Weights of a small GPT-style language model, trained from scratch on English Wikipedia: vocabulary 2048.
MLP neurons of a small language model. Each row is named by its layer, matrix (gate and up: input weights) and neuron, and shows model dimensions 32-95. Each number is 50 + 12 x the weight over its row's rms, rounded and kept within 0 to 99. A neuron's up and down rows have the sign that makes its largest values positive.
After each neuron's rows, "fires in" lists the words (lower case) most often at its 100 highest values on Wikipedia text that the model never trained on.

L7.gate302:38 52 41 48 47 70 25 49 40 33 57 41 44 36 57 45 62 53 70 44 52 36 60 48 41 50 25 50 58 36 43 28 43 46 62 55 50 61 25 49 56 41 50 42 66 37 54 53 45 40 48 63 27 49 72 57 63 38 59 44 70 59 42 76
L7.up302:34 35 67 63 57 44 63 32 45 63 54 61 58 50 33 58 35 51 58 52 48 50 62 53 62 60 39 69 45 38 45 49 54 61 52 70 49 62 45 37 62 56 49 57 35 52 53 71 57 51 51 51 45 49 62 42 39 55 65 42 59 58 63 58
fires in: "with", "from", "cd", "keyboards", "for"

L5.gate230:49 49 43 58 35 36 29 63 30 45 56 69 43 43 70 16 50 57 55 50 60 44 47 47 21 33 48 59 42 38 47 79 54 41 47 65 42 62 57 79 60 23 37 47 50 38 57 50 22 50 67 56 27 49 49 48 57 27 61 20 51 53 52 54
L5.up230:54 48 73 48 44 22 44 58 48 48 30 72 42 52 39 51 60 71 46 76 45 61 39 58 43 67 47 41 65 52 52 61 48 43 45 38 59 51 25 42 53 61 59 33 50 56 42 50 48 57 48 41 55 37 47 46 43 56 60 45 35 64 38 55
fires in: "at", "atlas", "atlantic", "get"

L7.gate193:36 41 67 40 39 41 54 55 51 54 34 24 51 61 46 54 51 57 55 58 46 39 45 38 57 57 47 42 45 75 26 52 47 61 50 51 48 57 64 54 68 68 46 28 32 47 33 35 53 58 73 51 48 53 33 40 42 61 42 51 64 50 54 43
L7.up193:27 54 58 60 49 44 36 52 64 42 27 21 41 33 38 58 42 59 53 37 40 53 48 36 65 51 43 55 21 27 28 26 28 66 51 61 42 49 62 59 57 34 31 37 55 50 46 45 36 44 49 42 55 74 35 63 46 51 52 50 67 35 76 55
fires in: "in", "as", "wrote", "merchant"

L4.gate547:53 24 45 45 54 37 48 41 35 45 40 41 35 38 82 32 44 30 47 58 54 40 67 54 52 81 53 50 57 46 40 53 71 56 43 59 61 52 52 40 73 26 48 43 68 55 51 39 48 63 75 55 59 49 44 50 44 36 56 38 33 48 39 52
L4.up547:77 37 54 48 32 25 61 41 40 56 41 48 49 35 68 46 52 43 43 58 47 54 46 32 62 55 51 26 54 65 26 42 68 62 38 40 41 44 60 50 58 46 41 50 40 45 43 57 29 35 69 70 63 56 20 59 81 57 40 39 44 51 28 71
fires in: "will", "would", "hall", "may", "can", "could"

L4.gate434:49 49 59 35 36 44 62 45 54 64 55 43 40 52 76 54 35 39 69 53 46 51 48 57 64 63 56 35 44 59 50 56 43 34 51 41 48 70 53 42 45 48 74 61 32 43 37 69 53 69 53 61 48 44 69 60 62 62 56 62 47 23 39 53
L4.up434:37 69 49 67 44 53 63 61 62 32 48 35 39 57 55 57 46 24 60 50 86 46 33 90 42 42 35 35 49 50 67 33 65 43 54 41 46 49 51 48 71 39 53 53 45 66 35 40 27 46 58 60 59 50 50 57 49 73 52 56 43 47 47 38
fires in: "there", "theatre", "areas", "athletic", "athletics", "its"

L3.gate211:50 48 41 57 53 49 37 55 50 55 54 33 45 46 40 37 25 64 23 66 38 59 73 60 33 50 53 54 57 27 69 39 58 53 48 36 68 37 45 42 46 54 41 35 31 44 43 44 41 44 56 39 23 39 41 62 68 64 60 39 52 22 44 52
L3.up211:53 38 53 60 54 42 77 83 44 60 44 50 63 30 32 45 57 51 48 57 35 70 46 26 42 51 59 47 44 50 52 34 40 41 60 38 71 53 36 54 23 41 50 28 45 35 54 30 63 73 44 53 58 33 43 60 46 52 37 48 59 50 64 49
fires in: "of", "museum", "associate", "faculty"

L2.gate543:39 51 47 29 32 49 58 40 52 42 62 61 50 50 50 71 50 66 37 70 42 45 68 60 45 43 72 60 58 65 48 47 48 52 36 59 63 38 42 52 32 22 48 40 48 35 49 42 48 70 73 51 26 45 67 59 59 54 42 56 42 68 55 30
L2.up543:61 56 53 61 41 53 39 55 69 56 70 73 21 21 78 58 70 55 55 35 47 26 46 44 37 63 63 41 32 36 56 44 35 53 45 45 46 40 57 59 69 45 67 52 50 42 40 37 44 50 41 42 65 39 33 55 51 40 45 34 51 41 49 43
fires in: "the", "firm"

L2.gate562:46 60 49 37 37 60 54 76 60 56 46 40 63 50 56 40 47 52 45 55 72 43 73 57 62 42 38 35 52 47 62 62 43 59 42 47 60 33 43 57 68 56 48 46 60 48 42 57 60 48 36 42 55 50 23 48 59 60 69 71 38 69 52 42
L2.up562:45 46 46 45 40 50 47 60 41 40 49 53 59 54 54 49 45 54 50 50 46 24 52 50 52 58 65 71 50 51 57 54 66 58 53 57 44 55 68 45 65 18 68 37 55 54 39 39 58 51 34 52 41 46 50 54 38 65 53 47 67 37 62 52
fires in: "19", "20", "120", "13", "12"

L2.gate58:45 56 66 80 64 49 58 39 52 44 67 62 42 68 55 63 38 55 23 34 67 29 51 59 59 54 60 22 38 38 56 54 55 35 43 50 46 47 54 40 44 46 46 27 36 40 46 38 43 57 63 33 61 41 57 46 49 49 47 68 51 47 42 55
L2.up58:44 42 37 39 46 61 34 55 47 58 51 65 39 67 62 82 51 84 44 48 45 51 52 45 71 55 50 56 42 49 33 67 63 53 42 68 50 71 33 63 50 26 46 37 50 54 43 39 41 62 38 60 68 43 47 31 56 26 70 57 57 31 69 42
fires in: "and", "with", "be", "on", "beginning", "in"

L2.gate29:45 28 37 40 42 35 57 52 54 64 62 36 68 51 74 47 54 73 47 41 43 73 61 51 55 45 50 40 49 52 48 34 71 44 48 25 60 74 27 56 53 37 56 58 68 44 23 52 45 60 67 52 64 55 50 45 59 63 66 55 29 40 48 58
L2.up29:67 69 38 64 54 59 42 36 44 48 32 22 37 56 42 54 51 67 35 37 48 43 52 59 58 47 47 33 46 70 69 60 31 39 55 48 29 47 38 43 50 46 47 31 47 73 61 39 36 42 49 59 50 56 71 40 56 43 39 59 63 63 49 55
fires in: "for", "force"

L7.gate47:29 36 42 58 46 32 61 35 60 69 42 42 39 43 58 53 53 59 43 32 35 51 61 37 46 35 36 47 58 31 37 57 62 27 61 75 53 39 41 53 39 49 66 53 40 55 53 64 39 46 56 67 43 58 23 48 46 51 62 55 43 44 73 56
L7.up47:52 42 59 45 50 63 37 49 47 54 59 56 31 44 47 29 52 65 37 42 36 52 55 30 54 44 39 44 57 38 53 62 65 47 45 51 71 48 43 44 56 53 75 51 43 33 52 51 54 76 58 39 47 44 62 42 72 40 58 29 44 61 43 38
fires in: "and", "most", "best"

L2.gate141:37 54 33 60 40 54 53 47 49 72 65 38 73 60 48 28 78 62 59 42 42 66 42 43 45 61 78 36 51 20 60 47 37 19 44 47 56 66 47 75 59 66 49 54 61 59 52 79 39 36 56 50 58 30 43 56 71 50 73 42 45 47 42 59
L2.up141:23 59 44 42 45 29 68 77 66 59 57 55 33 34 39 45 37 47 43 55 38 44 58 59 64 47 41 59 36 34 42 35 42 34 31 66 69 33 48 45 38 63 56 65 51 35 38 48 74 31 46 45 59 69 46 64 49 54 28 65 29 51 62 44
fires in: "and", "in", "best", "cross", "across", "total"

L2.gate2:49 50 49 26 44 43 73 86 48 55 38 43 63 39 52 43 58 58 49 59 54 35 61 28 57 44 71 49 49 47 71 61 30 33 36 39 58 40 49 60 49 38 44 52 62 59 58 49 55 37 66 68 64 46 49 51 44 79 47 57 36 55 57 53
L2.up2:52 38 31 32 64 55 62 62 52 13 58 59 67 65 57 43 44 40 41 55 45 46 71 59 62 35 54 54 60 44 69 62 35 34 41 55 60 35 59 35 42 61 56 51 45 38 31 41 48 53 76 39 41 56 32 57 51 58 40 51 38 39 44 83
fires in: "north", "west", "south", "district", "county", "high"

L2.gate178:52 63 56 53 22 40 55 38 57 44 43 66 61 78 69 51 51 37 49 56 37 39 46 33 39 53 34 38 56 54 65 60 33 31 34 64 47 61 34 58 49 57 61 64 38 65 48 54 49 75 50 40 65 44 69 52 41 42 51 26 49 60 40 40
L2.up178:47 51 84 38 35 62 49 33 66 45 34 36 65 28 28 51 59 39 59 57 58 66 62 38 45 38 41 65 52 61 45 47 49 54 55 67 58 32 42 59 57 52 55 68 39 52 61 41 49 29 54 56 33 56 64 48 50 52 41 54 39 71 46 34
fires in: "her", "their", "my", "heritage", "mystery"

L2.gate505:28 46 33 68 52 59 41 48 42 41 56 50 92 23 49 44 56 73 44 47 40 65 53 61 46 51 49 42 60 44 36 40 63 28 48 56 51 52 35 59 55 37 49 52 62 38 56 30 30 55 57 18 40 43 54 47 53 29 61 58 29 44 50 49
L2.up505:50 80 67 53 46 44 50 47 48 53 65 35 35 52 47 48 68 39 41 59 51 45 56 60 41 38 49 43 41 54 67 50 65 47 45 34 29 48 63 46 66 52 48 00 64 57 36 54 45 59 58 45 20 49 47 53 54 47 42 54 48 52 39 47
fires in: "the", "theatre"

L2.gate113:47 59 49 55 52 46 33 85 51 56 43 59 62 43 61 49 40 50 67 23 47 33 49 28 57 50 70 59 41 48 45 40 41 51 63 26 57 66 30 55 48 32 64 43 39 57 40 33 29 48 49 53 52 37 76 52 40 63 25 52 66 44 48 59
L2.up113:80 49 58 58 61 56 55 65 30 39 73 40 64 63 45 60 50 41 57 41 66 74 61 26 52 64 65 56 45 65 52 46 77 40 43 43 69 50 43 37 31 25 58 65 65 32 52 51 37 53 41 68 44 60 55 55 51 60 41 32 40 42 49 40
fires in: "on", "stephen", "style", "country", "world"

L5.gate229:47 53 45 56 44 31 66 59 55 52 50 51 51 39 72 54 56 41 71 66 57 43 39 49 55 32 39 46 58 42 78 72 47 42 31 31 45 54 39 61 66 50 50 48 48 37 30 47 49 22 52 38 51 72 65 61 43 60 48 65 38 57 48 15
L5.up229:63 44 55 71 47 41 50 39 64 39 45 58 49 53 58 52 46 41 36 55 42 67 61 50 67 58 57 58 46 59 25 41 67 43 51 49 52 72 13 58 62 44 57 45 47 50 57 38 60 49 42 50 59 49 37 49 51 77 71 56 80 51 36 58
fires in: "one", "charles", "because"

L3.gate199:59 32 38 64 42 58 41 47 73 46 37 49 46 53 55 48 45 69 46 54 36 36 38 26 42 56 40 48 46 72 31 48 59 63 48 55 44 40 49 56 57 49 73 48 44 74 63 45 45 43 49 53 46 39 67 48 45 57 70 49 51 64 47 51
L3.up199:52 58 46 46 29 57 44 52 44 63 50 33 67 46 79 48 47 38 57 60 43 63 58 51 37 43 48 36 63 54 59 39 50 49 50 38 37 63 50 53 25 67 53 69 60 62 56 63 56 40 72 44 68 55 47 38 55 45 48 51 63 39 66 50
fires in: "from", "between", "include"

L4.gate361:43 71 61 67 51 20 28 55 52 42 58 48 52 56 68 41 56 46 41 52 43 36 27 66 43 57 59 60 54 76 47 46 47 60 52 56 52 54 59 64 49 34 38 48 28 48 53 54 70 44 41 49 39 46 41 65 41 61 75 65 59 51 39 38
L4.up361:53 44 36 51 55 41 52 34 50 33 52 43 62 58 39 50 46 27 71 37 45 93 56 42 56 25 50 48 30 63 56 55 46 25 66 59 60 60 50 43 39 46 64 54 22 65 38 49 31 70 34 62 63 86 24 39 36 61 58 64 56 75 46 52
fires in: "at", "during", "after", "atlas"

L4.gate263:62 65 29 50 54 73 42 34 37 60 54 48 36 68 63 68 43 52 63 27 31 45 45 53 48 58 46 28 81 72 49 39 37 47 35 40 43 53 39 41 57 48 42 50 58 47 51 55 37 45 56 44 42 54 70 41 50 64 42 60 68 52 59 52
L4.up263:38 58 39 54 58 36 59 54 27 60 43 45 40 76 52 53 52 44 80 40 55 21 28 43 31 49 57 51 32 46 56 57 53 46 72 46 50 61 37 42 46 66 53 49 31 47 43 55 58 57 53 49 42 68 48 36 55 37 61 44 51 49 44 48
fires in: "there", "as", "for", "once", "despite", "area"

L5.gate363:47 37 51 71 46 36 68 63 42 33 44 39 54 37 56 58 39 34 51 59 38 47 31 40 35 51 29 52 33 63 65 52 59 58 51 52 47 41 42 30 58 66 44 51 27 36 45 56 43 64 50 51 36 42 35 55 66 41 47 54 52 61 62 67
L5.up363:39 45 42 54 34 67 50 52 54 49 53 60 51 42 56 61 60 54 72 45 44 53 70 62 26 53 51 38 39 78 42 47 46 29 44 47 69 49 36 37 65 71 50 55 66 43 34 38 57 31 80 44 31 55 44 66 44 56 59 28 53 48 51 48
fires in: "from", "at", "throughout"

L7.gate82:25 51 38 32 47 47 35 35 63 54 37 17 52 48 37 37 60 44 46 64 50 38 56 41 46 68 21 60 67 46 43 52 57 60 34 61 40 56 30 36 60 27 48 36 41 52 43 19 40 52 40 57 61 55 33 59 49 45 53 54 44 58 52 66
L7.up82:18 60 55 42 57 40 63 44 48 58 51 46 54 75 63 67 56 56 58 57 64 43 47 47 36 54 63 52 36 33 36 53 68 71 52 66 64 43 33 58 35 52 49 45 43 72 38 49 53 41 21 50 42 57 56 66 45 65 32 53 45 56 74 75
fires in: "with", "in", "according", "at", "for"

L2.gate288:31 29 63 56 39 55 29 45 50 58 40 49 58 70 55 51 53 44 50 54 39 26 43 43 58 74 54 65 53 60 76 35 64 43 61 61 52 41 34 55 62 44 48 23 64 45 35 33 39 58 68 39 29 64 45 63 39 59 58 51 65 42 54 53
L2.up288:43 56 68 60 65 43 37 32 67 40 51 72 43 68 42 50 47 54 55 51 43 50 71 52 53 55 45 42 63 17 59 48 59 46 54 39 34 44 51 60 52 57 45 44 57 59 36 39 19 53 40 49 58 49 32 54 63 55 61 55 60 66 35 48
fires in: "in", "on"

L4.gate233:37 50 45 44 43 53 50 32 51 34 45 44 34 60 63 61 68 46 56 49 41 41 51 65 58 60 53 55 52 49 41 44 65 59 39 70 35 56 37 35 34 39 51 67 63 50 51 38 38 29 74 51 62 41 56 24 56 56 75 36 48 31 46 65
L4.up233:46 62 42 33 35 34 38 52 42 52 37 48 49 34 70 49 63 49 67 24 50 37 57 49 44 53 49 53 37 42 55 45 64 40 70 53 48 75 57 57 32 37 65 77 52 42 73 59 53 53 55 39 52 17 62 33 76 48 53 46 60 55 46 49
fires in: "which", "that", "it"

L2.gate82:40 47 58 57 54 16 41 36 59 40 63 58 63 65 54 56 39 49 20 44 58 51 37 62 50 65 48 25 64 38 34 45 44 30 39 42 81 51 51 59 45 50 45 43 33 38 45 42 46 55 57 51 45 62 47 46 36 41 62 59 71 34 36 59
L2.up82:42 47 44 64 70 42 61 47 43 36 41 41 47 59 57 58 60 59 39 44 60 39 58 43 70 25 64 53 43 48 57 52 47 42 70 72 40 49 35 49 44 48 38 51 68 68 58 54 39 50 37 33 66 47 39 30 26 43 64 42 37 47 37 53
fires in: "as", "with", "for", "after"

L4.gate23:54 37 53 61 38 48 45 50 29 42 43 33 40 52 57 38 69 47 41 65 28 37 31 37 48 51 52 41 43 43 46 61 61 35 46 48 47 57 57 47 52 56 50 38 48 53 53 46 73 58 54 68 47 55 55 55 56 66 53 36 52 51 58 51
L4.up23:58 42 55 37 72 77 47 61 26 54 57 59 69 54 53 45 38 47 49 66 49 36 43 41 61 32 72 63 45 50 56 36 46 35 36 63 61 70 16 50 40 48 71 72 50 32 57 52 63 55 34 52 49 57 51 51 58 52 53 41 55 66 53 51
fires in: "under", "february", "according", "among", "1", "released"

L4.gate8:37 49 46 61 38 56 54 51 45 49 53 31 53 47 55 41 44 49 43 54 50 32 56 38 67 70 34 41 60 48 44 45 55 65 49 62 56 59 48 57 80 60 42 27 47 52 24 52 44 55 46 44 45 52 62 46 51 83 49 51 38 25 34 66
L4.up8:51 64 46 70 37 39 52 46 73 48 50 38 27 75 42 49 61 62 43 54 49 39 41 44 55 23 62 52 39 50 41 50 53 65 50 46 55 56 17 51 53 51 43 52 49 39 57 63 39 39 47 61 64 36 40 62 73 44 61 47 63 47 59 56
fires in: "after", "she", "on", "since", "one", "in"

L2.gate265:48 41 42 20 65 40 49 75 58 71 67 59 50 44 79 65 41 50 44 32 49 58 40 43 49 29 49 73 45 57 54 31 54 58 37 39 44 39 39 50 51 48 58 51 72 29 40 71 48 69 72 50 56 41 54 51 53 55 53 33 54 64 33 35
L2.up265:59 60 78 45 44 44 30 45 41 47 63 43 37 60 62 48 66 60 62 46 40 69 38 70 45 41 33 58 31 48 61 68 38 44 51 33 47 34 60 34 51 51 34 49 40 56 56 54 51 43 56 44 65 45 40 49 46 41 58 40 53 36 79 51
fires in: "has", "team", "code", "study", "website", "novel"

L2.gate372:47 40 68 58 31 42 46 37 36 55 64 31 58 30 68 51 61 66 57 56 37 60 54 43 20 60 45 62 54 47 56 38 54 29 36 51 56 64 57 62 43 42 64 56 34 67 51 59 32 40 46 53 39 43 69 30 57 59 41 33 39 66 57 20
L2.up372:55 35 60 48 44 58 45 36 51 49 51 59 53 48 65 35 57 55 35 64 56 23 71 35 43 37 43 35 72 61 72 82 43 60 48 63 68 48 52 66 62 58 37 19 45 58 63 40 55 40 74 42 65 26 39 60 50 57 47 57 34 57 52 42
fires in: "its", "their", "his"

L5.gate430:63 50 24 43 51 53 56 57 54 54 45 39 47 35 52 47 41 53 65 31 46 37 41 53 46 53 62 60 67 82 55 49 62 44 32 47 26 34 55 52 59 56 25 57 50 39 65 63 48 51 69 47 51 64 56 41 77 55 46 51 59 75 71 58
L5.up430:60 44 53 63 45 69 61 34 46 62 61 64 77 55 69 39 54 46 36 72 38 74 63 72 62 34 51 74 52 47 44 48 62 38 55 51 78 47 20 50 42 29 72 58 53 48 47 34 72 37 35 55 63 45 41 52 50 54 42 40 68 44 56 27
fires in: "they", "she", "he", "experience"

L2.gate188:37 73 75 45 48 57 60 63 38 64 42 39 31 51 66 49 36 50 55 58 69 57 64 40 35 51 40 40 40 51 57 51 76 50 37 40 57 57 63 40 53 49 43 57 51 50 68 57 54 34 57 46 42 43 45 48 60 47 58 61 35 45 47 34
L2.up188:27 63 57 67 41 48 43 49 56 40 20 44 51 47 36 46 54 47 51 61 61 54 43 62 67 71 21 53 49 44 35 39 50 44 52 47 50 60 48 57 59 61 48 45 54 67 53 50 51 62 44 77 49 56 59 46 58 56 56 34 59 38 56 48
fires in: "by", "office", "career"

L2.gate117:52 46 39 54 50 33 33 66 53 78 49 58 58 46 66 18 57 61 54 38 31 54 30 60 62 67 45 63 80 38 52 37 31 59 43 45 68 50 63 53 64 62 46 59 53 61 65 66 66 48 56 40 51 51 56 60 48 47 62 49 44 60 36 62
L2.up117:60 46 46 56 40 45 28 55 63 55 45 59 62 40 42 49 43 56 38 62 53 35 60 57 56 64 40 55 60 49 45 40 38 74 62 40 79 28 78 65 63 65 46 36 46 54 47 43 60 60 45 38 59 47 44 74 51 55 40 34 58 77 46 53
fires in: "his", "award", "best", "awards", "festival", "awarded"

L5.gate417:37 53 54 72 47 42 52 55 49 55 40 51 53 59 57 55 66 46 74 63 44 28 40 30 49 71 33 31 51 39 73 57 28 53 45 64 44 36 47 57 66 39 43 44 36 57 46 54 41 37 46 58 35 44 55 70 37 58 65 30 75 52 43 59
L5.up417:31 41 51 57 39 46 46 67 63 48 44 20 43 63 41 43 27 46 68 60 52 35 40 54 50 50 47 37 32 42 61 61 51 58 64 50 60 65 58 34 46 32 39 50 42 64 45 46 44 65 25 41 51 68 32 58 54 64 37 52 65 57 49 52
fires in: "after", "during", "in", "from", "at", "despite"

L2.gate45:52 52 45 67 38 57 38 64 49 58 33 79 46 44 66 41 55 34 45 53 36 70 32 63 56 48 54 52 72 39 46 48 61 43 45 50 65 71 35 57 58 39 63 32 48 54 40 39 41 57 70 40 57 31 55 53 39 70 73 56 44 45 36 10
L2.up45:61 47 59 54 45 69 62 55 46 41 32 59 54 57 70 59 35 37 40 45 52 53 42 61 38 61 40 43 19 61 62 53 43 62 22 23 42 46 39 38 41 39 16 49 52 68 56 56 63 53 53 63 39 35 50 57 54 61 64 61 48 51 41 37
fires in: "out", "water", "off", "there", "office"

L2.gate503:43 21 25 23 50 50 55 58 39 33 42 28 39 66 58 60 51 25 43 66 78 20 33 57 62 53 75 54 42 51 56 52 78 39 42 52 65 41 28 23 45 38 49 48 43 52 39 52 42 57 53 41 51 66 50 53 47 57 50 46 52 40 49 68
L2.up503:53 56 63 30 58 31 58 59 44 37 34 48 47 57 73 61 61 59 23 61 55 58 40 37 57 54 77 43 52 52 52 54 65 38 45 22 45 51 48 38 46 50 49 57 47 49 44 44 46 41 54 55 50 41 42 38 76 45 73 46 35 57 35 71
fires in: "north", "south", "west", "east", "western"

L3.gate532:46 47 44 32 45 59 60 49 52 57 48 34 46 32 63 54 45 57 55 50 58 62 37 43 44 61 49 54 53 55 58 46 82 48 44 26 66 39 33 53 46 71 51 51 43 48 64 43 41 75 53 65 70 59 56 33 67 63 47 52 61 54 46 37
L3.up532:74 29 49 48 53 55 45 28 37 49 40 67 58 58 42 53 43 38 64 59 54 34 60 59 28 42 49 22 62 41 65 59 44 31 39 59 47 56 84 51 40 55 28 56 42 64 62 44 29 51 41 48 57 80 50 38 29 46 72 42 67 46 58 44
fires in: "has", "have", "involved"